config = dict(
    n_layer=15,
    n_kv_head=6,
    vocab_size=528,
    activation='gelu',
    norm_place='pre',
    qk_norm=False,
    parallel_block=False,
    init='trunc',
    init_std_qkv=0.0361,
    lr=0.0111,
    grad_clip=2.0,
    steps=4458,
)
MLP neurons of a small language model. Each row is named by its layer, matrix (up: input weights) and neuron, and shows model dimensions 0-127. Each number is 128 + 24 x the weight over its row's rms, rounded and kept within 0 to 255. Numbers have three digits each.
After each neuron's rows, "fires on" lists the tokens most often at its 100 highest values on Wikipedia text that the model never trained on. A number after a token or word is its count.

L7.up579:113155147158164167143127136102141088112155155097078112139104138127091149134123101147115091124122169132094151141134137162098115141123133133102118148122145130121124106120101157149135112132143118160173111136139080082118091103151116168099117078148107150170120154108106135140119134115162150113096133141106087096137125107119132144140142099143156147163136056156174150170141167075109135140149
fires on: "im" 26, "r" 24, "om" 18, "or" 9, "ce" 9

L11.up685:095152099140158172119157108104145104143115103087136118137164140156132116183165120118169109128161140098146141159121111141132130106147107103111080141136128145168129147176141103099101144139147098146156129130155121140170115110128145138094129130126138178084168133124101085079107121143120105091166156160113146128138125114102152088120116109114156123120170124134147157156049110096114119159143
fires on: "t" 11, "an" 11, "d" 10, "est" 10, "r" 9, "ed" 8

L5.up620:105119172147130133137154136096150122134100162120116102103138107162145159118161073151124100060136113144127135150135123166129148113135153121130132123074142078130111107156060137107149155126150107153161117096130102112156094110143131120133175138126114082135163124126111155092149083088153116129105081130135075108114147153092123121129140156148116110118132082157113105101141103104136174100170
fires on: "ri" 41, "ran" 21, "r" 10, "ry" 9, "om" 7

L11.up44:102133127169135132108138147129141069157120079118142151128130133116120136118097126136099134109136119089110123165124155183134124144155113118139114148141144108117121119107155130132143116102139117092136119141140131159122129151126107192125154119125134108175139143105156106076145183114132112101151122103135111141150112141126131166127091128117115120120129136116129110108132128068144202110125
fires on: " be" 40, " le" 18, " and" 13, "u" 12, "." 4

L11.up463:121132125085173176137172079101156094151107157123132121065144168134167161150113146126130123114156129130116124111138141161139158103157127099153082149165153104089095173131135144134125115101160129129135125152141132178108123130113096115147113142134120102122122147154145126133131106147189139087099095111147149138131102141103143112158197112163113124101144088124158134129110138102110117115134
fires on: "it" 22, "up" 12, " ex" 11, "ed" 8, "gh" 6

L9.up83:110152111124114130116122115103146089141118101141142166153142111113179116110165151101155118131157157149130105131111150148109135158122123135142115134145106137153113141152107158124152149152113145128073114148106148164117104127144106119115114141189122043115142152174135095163148102139132111142154127131158098185087132097141182110126146112155143150155117132101117135112168127111090132143152
fires on: "ed" 16, "s" 10, "t" 9, "le" 8, "re" 7, "al" 6

L12.up679:122148114069137156099091096132120116084150139087136100125137138090112154094108134098127150101162116118143145135150150130135145146148099098143149118104172132144119125109143135148132140108078101110113163122133135128114152109099152120116143143091049128084161098133146122117100121116126116132121135126151133144154142126102102143122137127118128157097167122102134144156157182084140116092128
fires on: "," 34, "e" 10, "o" 10, " that" 8, "a" 7, "\"" 6

L7.up670:130118109090132121115125141078111124162182113170136153114132163130124134131117136093142099127134117174158108132180138125100119095106121153134139127159157106181159105131117149164144136148109105164103125145153161163135094104138101100107135116107135134166149142133100117098130122151132117110109116109116163106110139134132094163150129099155140155127159110173075120128126148132099154087100
fires on: "m" 31, "s" 15, "w" 15, "ies" 15, "l" 8, "as" 4

L7.up361:147122161117118150100078093109092056120157139144106091130125119100151110143127096172151109141066152141098131131141121157108143108124113126142093109162110108159153130135054139104141135124139118131099152130086111144115139152156159105098114135128186139083117133147136125099132134149129144119117132130128094103111130100139160112117160137142140147134148112101109099146133167087127148120127
fires on: "om" 21, "en" 8, "k" 6, "oc" 6, "ur" 6, "ep" 5

L7.up465:104164121134172133156114125107163141126122177142104147138151130139081123148158149135126134119159123150138103124097125150062108173157164156075145097156123109126115160146114127116075164156085150126087142105164123083167144097161161139127157112107137171142113105107156155142078128099119134126103121128143134154146138128107091135111103097125107142099100114104127124142132123129095115067121
fires on: "e" 36, "re" 23, "t" 18, "o" 4, "r" 4

L4.up319:145129140143110134146138169139129090154098149107146159113106143150153096115133135122141091104104106089143096135123081132141135151131131148176126141141082116134118167137107150169185106120107129137140095122137108123136088150129128110135118155139100073145118169137085140129124127118122139164079148141170087154168149138120117134111141156127160149144115152159103144111127089089148115185123
fires on: "f" 28, "v" 23, "if" 20, "is" 7

L7.up355:141132165175096123137129095128174119093176123138119154109090136114173120128143177096129156109124121135119143097094064099135117110123140136133130134131113118094100089120137129102121134141124113112109131139069117113131112117175135144138124124114127118140157130143089139129119156145139074103119124158167094158164128096141142113126121109117119160118136097157124112151143155104110125160076
fires on: "on" 35, "ain" 17, "ad" 8, "ed" 6, " T" 6

L8.up639:156135171150118105160136149137093063106118134163126108128092110165151157113136107137120135101163175153143121091150131166130077143132145105129108114132129109129136161140130131134136137108151128150124051140136124137153094106118137078122121154113143129127145080133166145130125119143167127090116122125104101116131157097107150107129120139128113143128187130118076161114106115108082099112159
fires on: " " 63, "20" 23

L11.up515:133121161128129104119149121162097125146144098113104079179141101151130122114126174094176091117146094121129135129127124143122152173151122140153138092162138103150102129105122127096134124139134079151101154123131167108118098112122093158113115139104113158116114117166094114123157198107100144105098151127152149093122119099172124094158134158135155164101132112151148100080165167123135092121164
fires on: "el" 30, "on" 18, "ol" 14, "il" 13, "l" 5

L5.up512:103157123071097137093091151126154131130106117174102171158170143119118150117145149139111133121140116139126122165148135141137110153133175150074088119201162087125104124153123117141141142113106143142189094090148124180135146131149114140089106108139160143110117121174120147159153099089140117167108135125121140186161128122119110103099138071130093131110149129078126135146132141104114143097169
fires on: "r" 39, "er" 20, "k" 8, "re" 7, "z" 7

L3.up377:130117100169155097159117088122148138145127105119146129092141138111124153095122088159127145095126094117119144146128134098124145106123161102165047137140141146156134081114124125140132091111145105125081161133105123115145124096175082112104149117134119078083153131135125121130121097098093175160128130119120144100165117132109113129117108146127117149081167117109092150098164104179129121123111
fires on: "n" 27, "an" 22, "N" 11, "c" 8, "s" 6

L11.up767:132148159156098134147152083133109096138112134122140142145124105153125150132137145142110163097156155143124138121119127096129162075171126101138094136117149120124124141126086153075139111134138103085126123105098124148148143143099170112100138123135131160074128113128106123103102151116152129117126102162138135101155164126108148079119149123105127130130158131129086092109080117118121106119144
fires on: " " 73, "d" 19

L11.up287:135120099148168166108196123128118117108091094117135105159097146119152149169135113093117091122161144138117119142136105115098104122113113144123126143106128142147154137112111073150110173132127163119119127133130095118127127160118097161078126137120135117165121138130127151133104149091085083145143079095102135134118132167107112147105168131138118149128167137135146112113132090101137143131135
fires on: " h" 64, "i" 9, "e" 8, "b" 7, "u" 7

L11.up176:135130136134169100165146123107132139118117165120132132095151150139109130124141176110141221148121171134101101098116136123136090100189111162145151142147157101119126126170112135142115149184179121127119118131101119103098125172131117144116170099130138158099088114136097172124093138135140090099113114119150169143142132112112167143150110156082105077135118069110120145117119121098131131123134
fires on: "t" 18, "er" 14, "e" 10, "k" 7, "ter" 7, "et" 7

L12.up660:111162138131138113135123118136122154140130146107124194125089147160122130191152100092125146115169153093133146103161135142136178151144118109153160134125107124141151114104107131107088142150129168154094128134145130151116133127109187110116132157127184130131139103103112122117144105149129143119136080144139140158136101121145145119119120082116107173138163067077179130108126127091116097170112
fires on: " T" 27, "t" 13, "ot" 12, "et" 8, "ap" 8

L4.up542:145129131143129099105125157100125110145149149134109094113142115094118129106092122108126097109159118151107094100070129143177109112143126133111142123138114124148096127128137107120095097137109102116128164112164157077185133133126142127150146102121135077153122106143124086109110108132101118185162132144183085142156128141105086077117132148114156187101146113117135084092166118069166122124127
fires on: "et" 49, "p" 13, "f" 10, "ist" 8, "ap" 5, "v" 4

L7.up427:125111101133181126125129165101135086152119090163147175128112167165134132145105140137093128175108120124141123154107131120124175140143156160125119150121148132144110123105123133125070092125107116080121160073089157113122125103133107112104139129115119151097140159117132145163132111157134119126093192147126073163153123116160120089117132102117120102135119188111119106110165161122084104167093
fires on: "n" 26, "d" 13, "t" 10, "us" 7, "ed" 7

L4.up35:137189090104141118079140104143123142117110101175165141106087122178139119139129130104117099130120116136134125115127128147129143153099107103115149150106143189130064191127169133147148128116121097106130156151143165113097103099108129098192075129144159090151107118106138132141132140148151115171160102119113139138127124115146139144138141142146159086093118076172132147133123163135095149154073
fires on: "ation" 60, "ing" 14, "ment" 10, "le" 5

L7.up304:130149102095143144101149122154110105131125137111131117154176111126122099144122120169149149106119121112116132130145180142099138081133149104158086139141084109084123124097140133122121107150130103129094161145139135145137093162148148121124123112126153108098164135116143166113121121134141124135109100160152091159055102152126127122133103154126140114192122084080177102103131093131103125096133
fires on: "l" 22, "s" 22, "in" 9, "z" 6

L3.up520:113162129118135117125149096124108120091109146122130123071158108117116146127134154145120122163102129099113135113134131153169110106124144098129129143158133129150143176118123062195111074115149143098121113098117119128134093140147109090114135158113144113151161171133123134113140137104139137168154131150161077127158120110128132081105138098145136121096106166123092140140127117119157120147120
fires on: "y" 65, "n" 9, "an" 6, "w" 6, "ip" 5

L5.up514:146088130107126125068131131118112088174113121134109122164149125119099155187106157096133162105127161126203137175123127155157103107150121150147128103120101114087108127162098149126115121096164129121182126106104142126144119190114151112114143136176146135106115133133090142149091183089164105145110179080145157120119110134146156154139144102101111111106115131147129142136114109108123125114153
fires on: "z" 20, "t" 15, "er" 12, "x" 7, "f" 7, "d" 6

L7.up51:123161163130109129102126148132126114118120080109083132118171130122120146128137121120110153126090127120118119106093139172138119131156122146121152132125147157136081075148154081139141102155123086087146111137145088128119140126119104121121147154120143182141115193117108148108109127115136132093125133102125145104130089158154139141102112158120079133087193107123123117131174181112089134093136
fires on: "g" 45, "t" 8, "us" 7, "ul" 7

L8.up12:104146116139130119118133153124122111147140121141087079108128123115191173174072136138111147107167141151144158102193163160132110130156141111153084143137150167152106094120156115104156155099129081137110159142111132151080114112133138134108110185077095107169118106133134129087086124113107144107138121132110151141172128126125116157154107155140093097091124111108124153123142121086136114121137
fires on: " that" 38, " " 17, "e" 12, "um" 7

L8.up188:116101178124134165121132136165150168114138117120089144087101125102151107063133130115162110122101105086155120110137083102115124108115114159080130159126084131159105170126100140140145133150101128139128101165138095134107116161099112098117081137159119142143099139097146140165141116138088092124106095142164129139171096149143132123103125141092121139136161133105124109142140148105147131101174
fires on: "if" 23, "k" 23, "h" 12, "ov" 9, "f" 8

L5.up159:135138173121086142099100098163120142120146157085109143126130127117145144124109111153086140096087159135108124144097108134102097139110160174108126114114129116105104121103141109139116141107150133133163101143102075106115107105148119124111140138096156139124110147114123133122103132130161147125141154109102123139078139164141172162091113109132108121112136039120129121096140157109131116173120
fires on: "g" 86, "G" 6

L7.up520:125132092124110146128136135102131143081157095162144118140097130128103143095149095114114133137135126135120131163109125108145098125180091155141144129132121130128113144091113141125130105155114136126124126140120066132151161131103106144122157148147127141147130097180102144147109105136146094132128116105123153124166108154160130122166123174101112131144133096074108087165142109088186131152100
fires on: "ol" 13, "t" 12, "h" 10, "f" 9, "ic" 7, "," 7

L9.up430:096156157141109139103124089146133170079141101122123133147100127146111132097178120152163119112145121162137114200119114104103110114124099127152129145078101123099160158104120100162159127143094110124166148126156100128162125133096128136149142117111110108168101141178094124148120141125138108093136140105109139157084120154139163110129094137143178139085134130082150124157130105157122120140133
fires on: "ly" 23, " in" 23, "h" 10, "f" 7, "ay" 6

L9.up422:168118090111138130129127129101135151089152100142137100092135141093182088098109113129091151125139123109104126142159137119136130102157150136119145142131119121067141121096128097124129137152106101097114145090119145121082142130141115140114147174140146156185123117114131134177140148116144098128156117115154129111138150118164133139182112139163138133141142102140121082140179102118153094107138
fires on: " of" 17, "e" 17, "ed" 11, "ol" 9, "," 9, "n" 7

L11.up424:172115126092142127097107131095119156137096135110156081146105108144133179137143097076139120115134123101143094152151086129151136139146139127104105134091096103149136162139115161137132140139145146114161097132129107141123144132137149131122163124113099137151167140164103146116168137169125095115105156119151133093136082134105105156153127116079118177130114167103161129160121110110092151108094
fires on: "or" 22, " F" 17, "n" 8, "ar" 8

L4.up290:095121145117087149124090151091122150134166120078109169140125132126160140055152156098101118135105157091098111104092112100079155135148130144117076095142146134140139127152127125150163118126112092112139100100125127130204118106134137134151111119137137116144145098154162106119098123110169080103111119116170147135129163097144109138128146152083140167128115157139113138094127119119088151173114
fires on: "w" 40, "ies" 13, "an" 8, "al" 7, "l" 7

L3.up28:102071145115122163151126135121091148112176151084116107124080131099095123127125122088112152102098116097160142127127098162093102133148117081152132171143115126112129103121138131136101129097113127090151134132098144152125097116176107131130123144159159157144148104128118139146103107117106138101132180163080164158079139165167104118170088110112132125128119131106106092105098118144135148129138
fires on: "c" 12, "b" 12, "in" 8, "w" 8, "ur" 8, "it" 7

L8.up734:126177118164123127117119110106138107090124095106121145141111142125122099114094132136163135136187125108126118086129099128105181100138145134133118106095139134122099094110075120125084155122131105107094095102125157158131159130115140110101090104114096123147132115119142153128111165171132102100130151137155128124129130122144127093121114139157136132182133128122074122109166157095069101155086
fires on: "on" 20, "t" 15, "ad" 9, "ong" 6, "o" 5, "d" 5

L5.up200:123109128114134148094126150097150090094082165128108144125102133121143107188132135126110142100137129146148114123095155124113119098137086129158125141136129146131153154121123113131121158181122145096164116144123112159148125149085095109128142138151183130142137147131149117166110133114118087153152140141152138140189118210107108139134122137154100107136137101162111115139140143106129102127125
fires on: "i" 23, "c" 19, "t" 15, "er" 6, "e" 6, "r" 6

L5.up71:160115090123118122151090162090101103139117142140132166154130146115149184100072111144177134124136100143138131134099139104128105129122133137111154142118135105100113162111098133096125129090107149137097111128135105130159140134132118133108074138129096087149126142136133084152137142159135124143117155160135117134134120163144100126193097106161113188091134126098132109138177128116166101129104
fires on: ":" 32, "o" 21, "p" 14, "on" 6, "f" 5, "il" 4

L7.up18:107080105131132176141090150129130139127175143137112101133132114121138127088090097107137106113127132126140116124120111150111075112129149091110157126097131132095158080158086155139085096117124109127175122129116150112107093090141093127117121139087077127144154121140164101159114078134112134126133167107130181114142147091162130156128119095098109068107138141136111129152106162103087108105111
fires on: "our" 35, "d" 13, "w" 11, "ter" 9, "in" 6, "iv" 6

L7.up386:161137114140124123104096174130124115184129084121105184161145150118145129126134125114153131158117125153159117131172127123143095139135177134122111138130101133134101134097074110144130141114122139126135125108117169077108120152100137095143142182143136112136140148115109160147110123096142099149092115103163148153098113122127147078105095101108166143101127131131146140142109099143128076136131
fires on: "z" 42, "t" 19, " at" 16, "ak" 6, "ad" 5

L3.up409:128133143111106149120137140071135114119125136110152098081077167171130142099094129115099149152122154150107110109143123146110135157145129127137094153129163085142121152172114111139179101110125119154100106139103169128098097111096145139117167107124160097164117142123098087124141127145088110119099113120102097186119143132091113140124110148129158147120143120136081111150080151124093152160110
fires on: "ing" 39, "s" 17, "ies" 5, "and" 5, "u" 5

L11.up762:165151147132102156145137109123107111118133102158117099101145066107122128108104128157170149147133122145117101132148135150123216133111127153140107170093117121135125113155116113101180101120153107119112126125129169157128102096134155126170107125164129132160163151140118131159149138115131151135175121124119106078143067118152142123138127135125110086160129100125136122155143111101104126158129
fires on: "ed" 13, " on" 12, "ain" 10, "ing" 9, "ive" 6, "an" 5

L3.up381:104141129113136123139138115121138128129126123137136142098141140163112108128150133117154126121132098122153139115102116157101090172104194122136135112155105108141118117143156109084097145090135118116129086154103094125102129147137158151096101135158097113152131128118130150101160128163112130146164159106170182067128146078121115064117150105088182075136136131124111124103133153108151098149094
fires on: " St" 50, "qu" 17, "K" 9, " T" 7, "ad" 5, " W" 5

L11.up671:101148136124180152126149155130144156135117124124112148116121114116107126153190152126105124121129130144143088114172140167153111144198112148152130142151128136112138126143113160143107109139155130152098107148146103096166130099095122147151150160126133183103140132106131142145142158145129142153123132153106151140153166093142147196139138135054133082116114112185160113146139107095139105098111
fires on: "e" 18, "t" 13, "er" 12, "ch" 7, "y" 7, "ol" 6

L4.up501:106103109104119128122119120091168085154120149160143168122101128118155093117150136104148119150123139112135159163071118148135147166105115150146159160146158098127168141147109135104136099090112132142133080163154108100104132133119132171115100173170125127085143099118138127119160065139146104121156114131158144152142108100154117084114100093134126142119100120126120137131125112120119124160135
fires on: " St" 24, "t" 23, "th" 12, " T" 9, "k" 8, "st" 7

L9.up620:160153139135122110104148102124120085134101141163129087137145134105136144162106116106132143128105118141105171140076085165115156160082126142167119134121099130128060154188107102100116129099164173135068123128137163121116086114128125104175099130150167109128121155133114163159183084103127105140145103104167121137130137113147140117157190103123140125140144095119118128122134123098116114147115
fires on: "ed" 21, "ing" 15, "s" 12, "ue" 10, "le" 8, "re" 7

L8.up496:107134140120162169128154073140124140104150100154098148142139111138071093089124108140154126122149123125126138103091088116113105123136131115106144145118123119158092147170128097153128121112107088121109176138126160136119106139164153132152129125138138150091105190152133131142133128119149095112116137118108148104156124119133141140116114135093110105105137173093108084141194150109180138148120
fires on: "c" 24, "y" 7, " C" 6, "p" 6, "es" 5, " for" 4

L8.up1:144158128146141121147151128140140122140156138141104141111135177093147126177161123113098159121118113170094128103136125095136149139105147178133131150130135101148123086101135136097110107126132072109048119097157155158134107106200136101109195135129138089125100122124106113097137111143158114124133136133115125124109086085140115103117130106149130121134161148134096119120094152109136108123132
fires on: " s" 32, "ur" 21, "ed" 18, "ol" 6, "n" 6, "at" 4

L4.up155:132106139140187151133136146102125068077117100111141097121124148142129126139136137137137092197131112120112111130137110139132094105128126133148117093098157129121108138121092092120125159109132111085116150068129110135116125104133137109106112143174103142160092120146126118136102138137146102110119085176137076123100131127130125115095134121183137148097134132159136119116101154100122172149165
fires on: "u" 25, "i" 22, "en" 8, "im" 7, "-" 6

L11.up510:116152106127082142097060093139151118143165149102106092128153136126101114177111154103166138076117097129122074148143071114124176170129177128141148157117132115121137119161136095117107137153133131112093094132145173088151123053103151129117086119111133144108159109162110130128145126090122162137128123117126134155099132156141131124121106106147141138143121149134149125124152160115127141083139
fires on: "r" 26, " v" 18, "n" 9, "18" 8, "17" 6, "ar" 4

L12.up489:131125148157115111150103111088126092111165156113166150115132085120149179121134152118137118070158138180134135119139138117125133071137138118122109104109139121100112127106095159122129161160138116144134104130069148148181131135164149119122124075133131088071136167124117122122111144150104116136104115159117133120158082123096178113100113110104070123143108114154148159113119168095112108106117
fires on: "is" 47, " " 20, " an" 6

L5.up171:088162170125113140115135149102138176079133141082181150135136124139163076124100135105196111118118147111120153139178169091132152130139135130122159138101085127145117143110091115119098141160150106125113111128138140123152141136119135126109133166130131174115119089137114129131111122133152105178133119169108159117115112170162114083131159115075133182121153147098128146112152119118125128143091
fires on: "t" 17, "il" 16, "et" 15, "and" 12, "ish" 8, "ay" 6

L8.up29:097099127163098145131085124090110128186141142137122108106126143120124104122114105134153126111125120122124110130084156156130132113147126146150130093080114154094114123155099105144104139136123099104139165124169163170184146160081155144125136129129116126116126126113096075110136120098127164086136120097106134148100105172119126119140129137109129128124170132154056156158119140136126123181162
fires on: "l" 79, " pl" 12, "el" 4

L9.up313:142129134076126141126101129090129143112169153118120105146122127114105105137152088142140136177146121135151102154112116137164139153095129079117094181083118101110104126158117162113176110143137145125137128098122123123116111145103090116115161134125116092139167070119107104102127130084108066111111113121115122161117132121133137093109117101129165144144128147055107122132109166096131090121176
fires on: "t" 30, "h" 14, "at" 13, "k" 10, " at" 8, "x" 7

L9.up244:090118130134089143109122148109126130119156137138129129135162150106092139129151134131146165169140159133106123104115118140146146090157093108086119083097159141148118146127115148146165161123169096108132128116121155116175110157184108118171161083169150119152151142147172127182131143111132129114106124149119153080135106126105119158098131164108107120097127142168147119173160146102135147149123
fires on: "en" 23, "ed" 7, " wh" 6, "p" 6, "an" 5, "al" 5

L7.up298:136130108073182138131079133145136134143108144178159165113107119151136133124116107113119161119132170114138128135091147160158157102155112147113123138171118103148139131148129148104124116130107097149159139127158138179136141096108108149139099176097110089132136098137149151104104117152125117128148129126150127163131111131133141123137181114122148095133125118156147101139159104155165128104150
fires on: "i" 37, "ell" 15, "it" 11, "ch" 8, "ed" 6, "ork" 5

L7.up607:091111162122077131082083161151141137104124096142131121072092106135113089157109156106173106128125141089108137120138143146106134141141110126133136102117151085151131109104138172130143134145128104128128118183128106125113102072121127139121160151145149139146143161139165128187154142149088110154135137153116092118128104144136116125151087121085136146105111115118140098116146149095127081084129
fires on: "ur" 24, "ol" 22, "ab" 16, "h" 10, "if" 7, "s" 6

L5.up506:119142131126148090124133168153131144084143130123117130125110125092110121185149099102161123137139096132156127120106140149142101134115123097148131168144111112125136108111116103132162088142147159113078145101127117126169123142130096101126160143116109114111148103110140113094146121151131125090115146117130181123135077132126156150125159130083139113112082123071107115114123111115164160121093
fires on: "ion" 51, "k" 13, "t" 11, "ation" 5

L12.up750:160109111122116103168072121126153165154113168114150126085143110109115129138107119145146157082139125148083119152139113149161158143093109137185124118090130118106156122154180159138150107109156112134111137124138141170133110156119154116072133135098088090143153128122101084121138107118137165130107181136142110166105109153128138142123106072110126117162136135130090116167139160145141125142183
fires on: " or" 20, "e" 14, " of" 12, "s" 5, "en" 5, "l" 5

L5.up346:107119119139102137115125111124101173123171116148130150165082109154126088149099158144149135132141120108114124114123140149134142161137142126089118127170130129113145120081116150194119099166111166094114150143128101119180139086138107127108170161130117120109129150120113176147104103130146119123105123114172142138145095130137118154103112108124147126117120163138179079148138112124182152153078
fires on: "e" 25, "ic" 9, " Ch" 8, "h" 8, "ol" 7, "el" 6

L12.up203:145171149116149138124169090085138114129114142153150089117130139073135128104116125096111120147154162142120150118174107120099115155129095162182139143139113133160081103123118148106136130144128098116111122124127106189128111130159159130098131135124156151134123099117101109118144126077095089106117150151126138168175092126113125093114127135145135114132151127127089109146153121108105081122189
fires on: "ol" 14, "or" 12, "er" 8, "av" 6, "at" 6, "c" 6

L12.up743:139122139134140139156152188117133126132135114143115164158121145110138104158151086137122152121078093111064127125151083134146096135141126225136113116147119142121134138083149146158125134102101124123076113128165139177145111061124104088137102110165128112123114122138120144120111176142170150153141136120171136138120135109131132114148107103132124125116154090108109124144122146118104120140122
fires on: " " 37, " m" 8, "er" 7, " D" 6, "n" 6, "ed" 5

L3.up36:158123149157134156127105150115114104147132134154128134137105143116147134153124147158135119120107135101114089163111155129122075176140124158119120105070155163084109093160174123146095083143132114152185108081136151124158138111128153119112086115107103130129140107104111108118129144120139139134112139108139099104119103151132151140143160131125095101126164130158141166126090123121163106118109
fires on: "st" 23, "el" 18, "at" 14, "all" 11, "ort" 9, "or" 5

L7.up158:157132092157138118143122125095109081107128119136124106130128161130116115142096077089089135099110144099111120091093150121159101110084092115139167165103083161152128173093128159127129100149182109118099150143064108167152115140135129154139140127110149153136076146129098114106147137116135168119128131113110112115114141158135148107133154140123125152128133116152102129126137111127143138106131
fires on: "ag" 32, "u" 19, "al" 8, "a" 6, "20" 5

L5.up608:156100111139130143170110115114142125102144136139114123078131105156153106105132126152144113126129101114120124116074138110117123121125127114106112102101150115092107103096127161119165117070132133073115173084153127118150086190155090106108138139140076123103123159151124163123092132162127115171114174155136128187135121154096132082153103117104132146153153133110125093113153144127117102139134
fires on: "p" 20, "le" 14, "od" 8, "e" 7, "il" 6, "un" 6

L8.up471:141125144153104122120091122196116092140172100155165116167110108162096159141125128117119158104126122083075134115140145141148136143141138138092121099106120120124090125079117101106155138127101058140136139123132162118098116170137107141133173128128098139079145104120102141145157161138130120131099140115116115126116071106145160068114129185137118123133171150141145108141203131081138137124132
fires on: "os" 24, "on" 15, "\"" 13, "in" 11, "ol" 8, "id" 7

L5.up724:125114150133142125170122107151105101155118178128146129150143123120138145128141096138125132092096134130130103113120130161117139079108116133112107158141140109143117124140076172107109135162088151127099139142142149122147143150088120102150109170118167127139141121160104077107134097077135097101126096129182104137125082139114120116155157135108104110113141140099085111129136132114157130139119
fires on: "k" 13, "ish" 12, "us" 10, "om" 9, "t" 7

L3.up108:171111117081128144092123113112126117148081143146147129086137100129107103154113130124149125099140162137128077143116102091145174158124122108114157151100123103123116146148119141110080109160147105132142100115091138115140162137135162121119153097146109151132146146122116101147158153138159184122069128162103131160125045159121113094111128099123099120120120156155092120133168121086098102105153
fires on: "ar" 24, "h" 18, "d" 16, "n" 6

L7.up546:133129108126133128103124188125135152131124135157141108084135141107145114188140134082121157135155131096109112163128103113174086107111188145117118158122164144133144106178120109139129128113128110127158158086129114116136130149155113137099119150156157136122131144133118124102122134130134112159145155186146152161138136106101109122156164128137103112133127115089122143107131088117180107084132
fires on: "al" 15, "l" 13, "k" 8, "z" 7, "p" 7, "ort" 7

L7.up566:165113128108117109105096158132167109128118150148111128155126096110150104143077125120167144083115128166131077099129158148123097129119085129152096103155141147143115142127090107098138142131164104092108144128107114112114128137117118138086158158116181130115122094123138150158146143137096129127108169092122155135121147106081152153143163091111081159126158157107151117151121133127113110138123
fires on: "ur" 17, "d" 12, "t" 10, "k" 10, "c" 10, "b" 7

L9.up758:080119109152128156141107103139066110164082112168115097151148146095151137187121153118120156132160134149129121119139162162119115135165132087139125129116118111139107161094168108133102159096119113104078150089141146159175159082113167111128151149145147143174118120124124154151109109136126160149109127121167122135141125103144171125138143118124123129128162114120163156106114168106124109165148
fires on: "es" 19, "est" 17, "e" 11, " " 9, "er" 8, "t" 7

L4.up512:140151124106136135094093157119117100094116114137158117127114153110128144130140121129162141113117114150116130130141152138092162100093164149096153130108121133179132126127079115111091135105156106137140114129135121092097139148178114138084151100124108110098115121119112134108071111114129134122163122124164150098117107121115163130121167139133151123082154113121095097146104115093160167108107
fires on: "om" 31, "k" 26, "am" 23, "m" 7, " k" 5

L8.up595:123087126181098104142093082124135166144138128085136116098137142142136139178099109164113118100120128122094155127156085114169118087176138098157093132149133153136128147172145089140105092133130135125105137162133118141184150137119141134128158157167140130111125152107127111118107128137123112112102106110138167117157128171139141119166103107117099140100176169127090097146106104124145133167115
fires on: "n" 21, "d" 18, "l" 15, "en" 8, "an" 8, "ed" 5

L11.up361:099121134129155131168119173122099113148126112184126120126045141190104148113125128113171109132118138157136124125161143175146192108133117122125157134103161097125169151193096089147137131064111191099159107149152138137132123129107154118099115107151149128140106153145112107100135165102129137129102131169113143094138113150134080130114121106159177143132118091131134136120110137111086159130108
fires on: "w" 29, "s" 14, "in" 11, "i" 9, "u" 7, "le" 6

L4.up722:089119109142126126139102094102106145119134117161168118113125149180130157114138111129114154091077156131120117103164169089158173117129170123097105181124055182169126106153099109141148062102135143110111125158142147125109128130174119151131170182109110099103093134148099117130125128122140109091145103123126116110137119150107150085152088145115150115106140147085107114124138158116137176142150
fires on: "in" 55, "n" 13, "id" 12, "ine" 5, "l" 5, "an" 4

L9.up662:148095148137100107159118137112121132118123111127112118083111076133134118128091132119113127085134142116147125120108118140158122126122101150110113112094081100142119108097126141151125120131161105132110158127071142108183160076107118153106139134124156103155098144121145107096131138195120102121112131143133088119144143112165135100165156150147102183162140106111147126116179157139184114130126
fires on: "20" 27, "al" 11, "el" 9, "ol" 9, "ou" 7, "l" 7

L12.up591:139078131089126167107145106162144142151117170133116106115093177141112117094108124132140153148128122109158113108119102105142117074142089135118113105117152106172119093128115119123143144113153130124127123129138136125108168170114116108104120117148166153100151124121094089119120172057133109077124117060137181102111138111128133144097175156105093124096123113114100106143090091131095124141130
fires on: "er" 17, "t" 16, "f" 15, "W" 8, "h" 7, "E" 6

L5.up88:126115118139175110159166090142080154128168098126162117085094069120147128105105136173151129148120138125141132127100145148157082105137127096140111172150151124132125110159143112179090092129146148152105118126110135162124116154141127123113139121180122148093171110171133168150148115177134116120154107136135138130141109144155142109095135095145156112140159169131145107124162155125169125118147
fires on: "k" 19, "ul" 17, "y" 9, "ent" 8, "ip" 7, "c" 7

L12.up474:138152144158117126136143124081087117135119140161127161148119116119114163154131183105110154097132131161124112123117102089118156130144099150118122174139172141113069138103120171079158153152131130136099088110122142107147146105129188119138131096106120153091117101129088136120123122130128111104106146166141102167138098123123169123149108149159144166109146144124092109149143156120152082146159
fires on: " " 98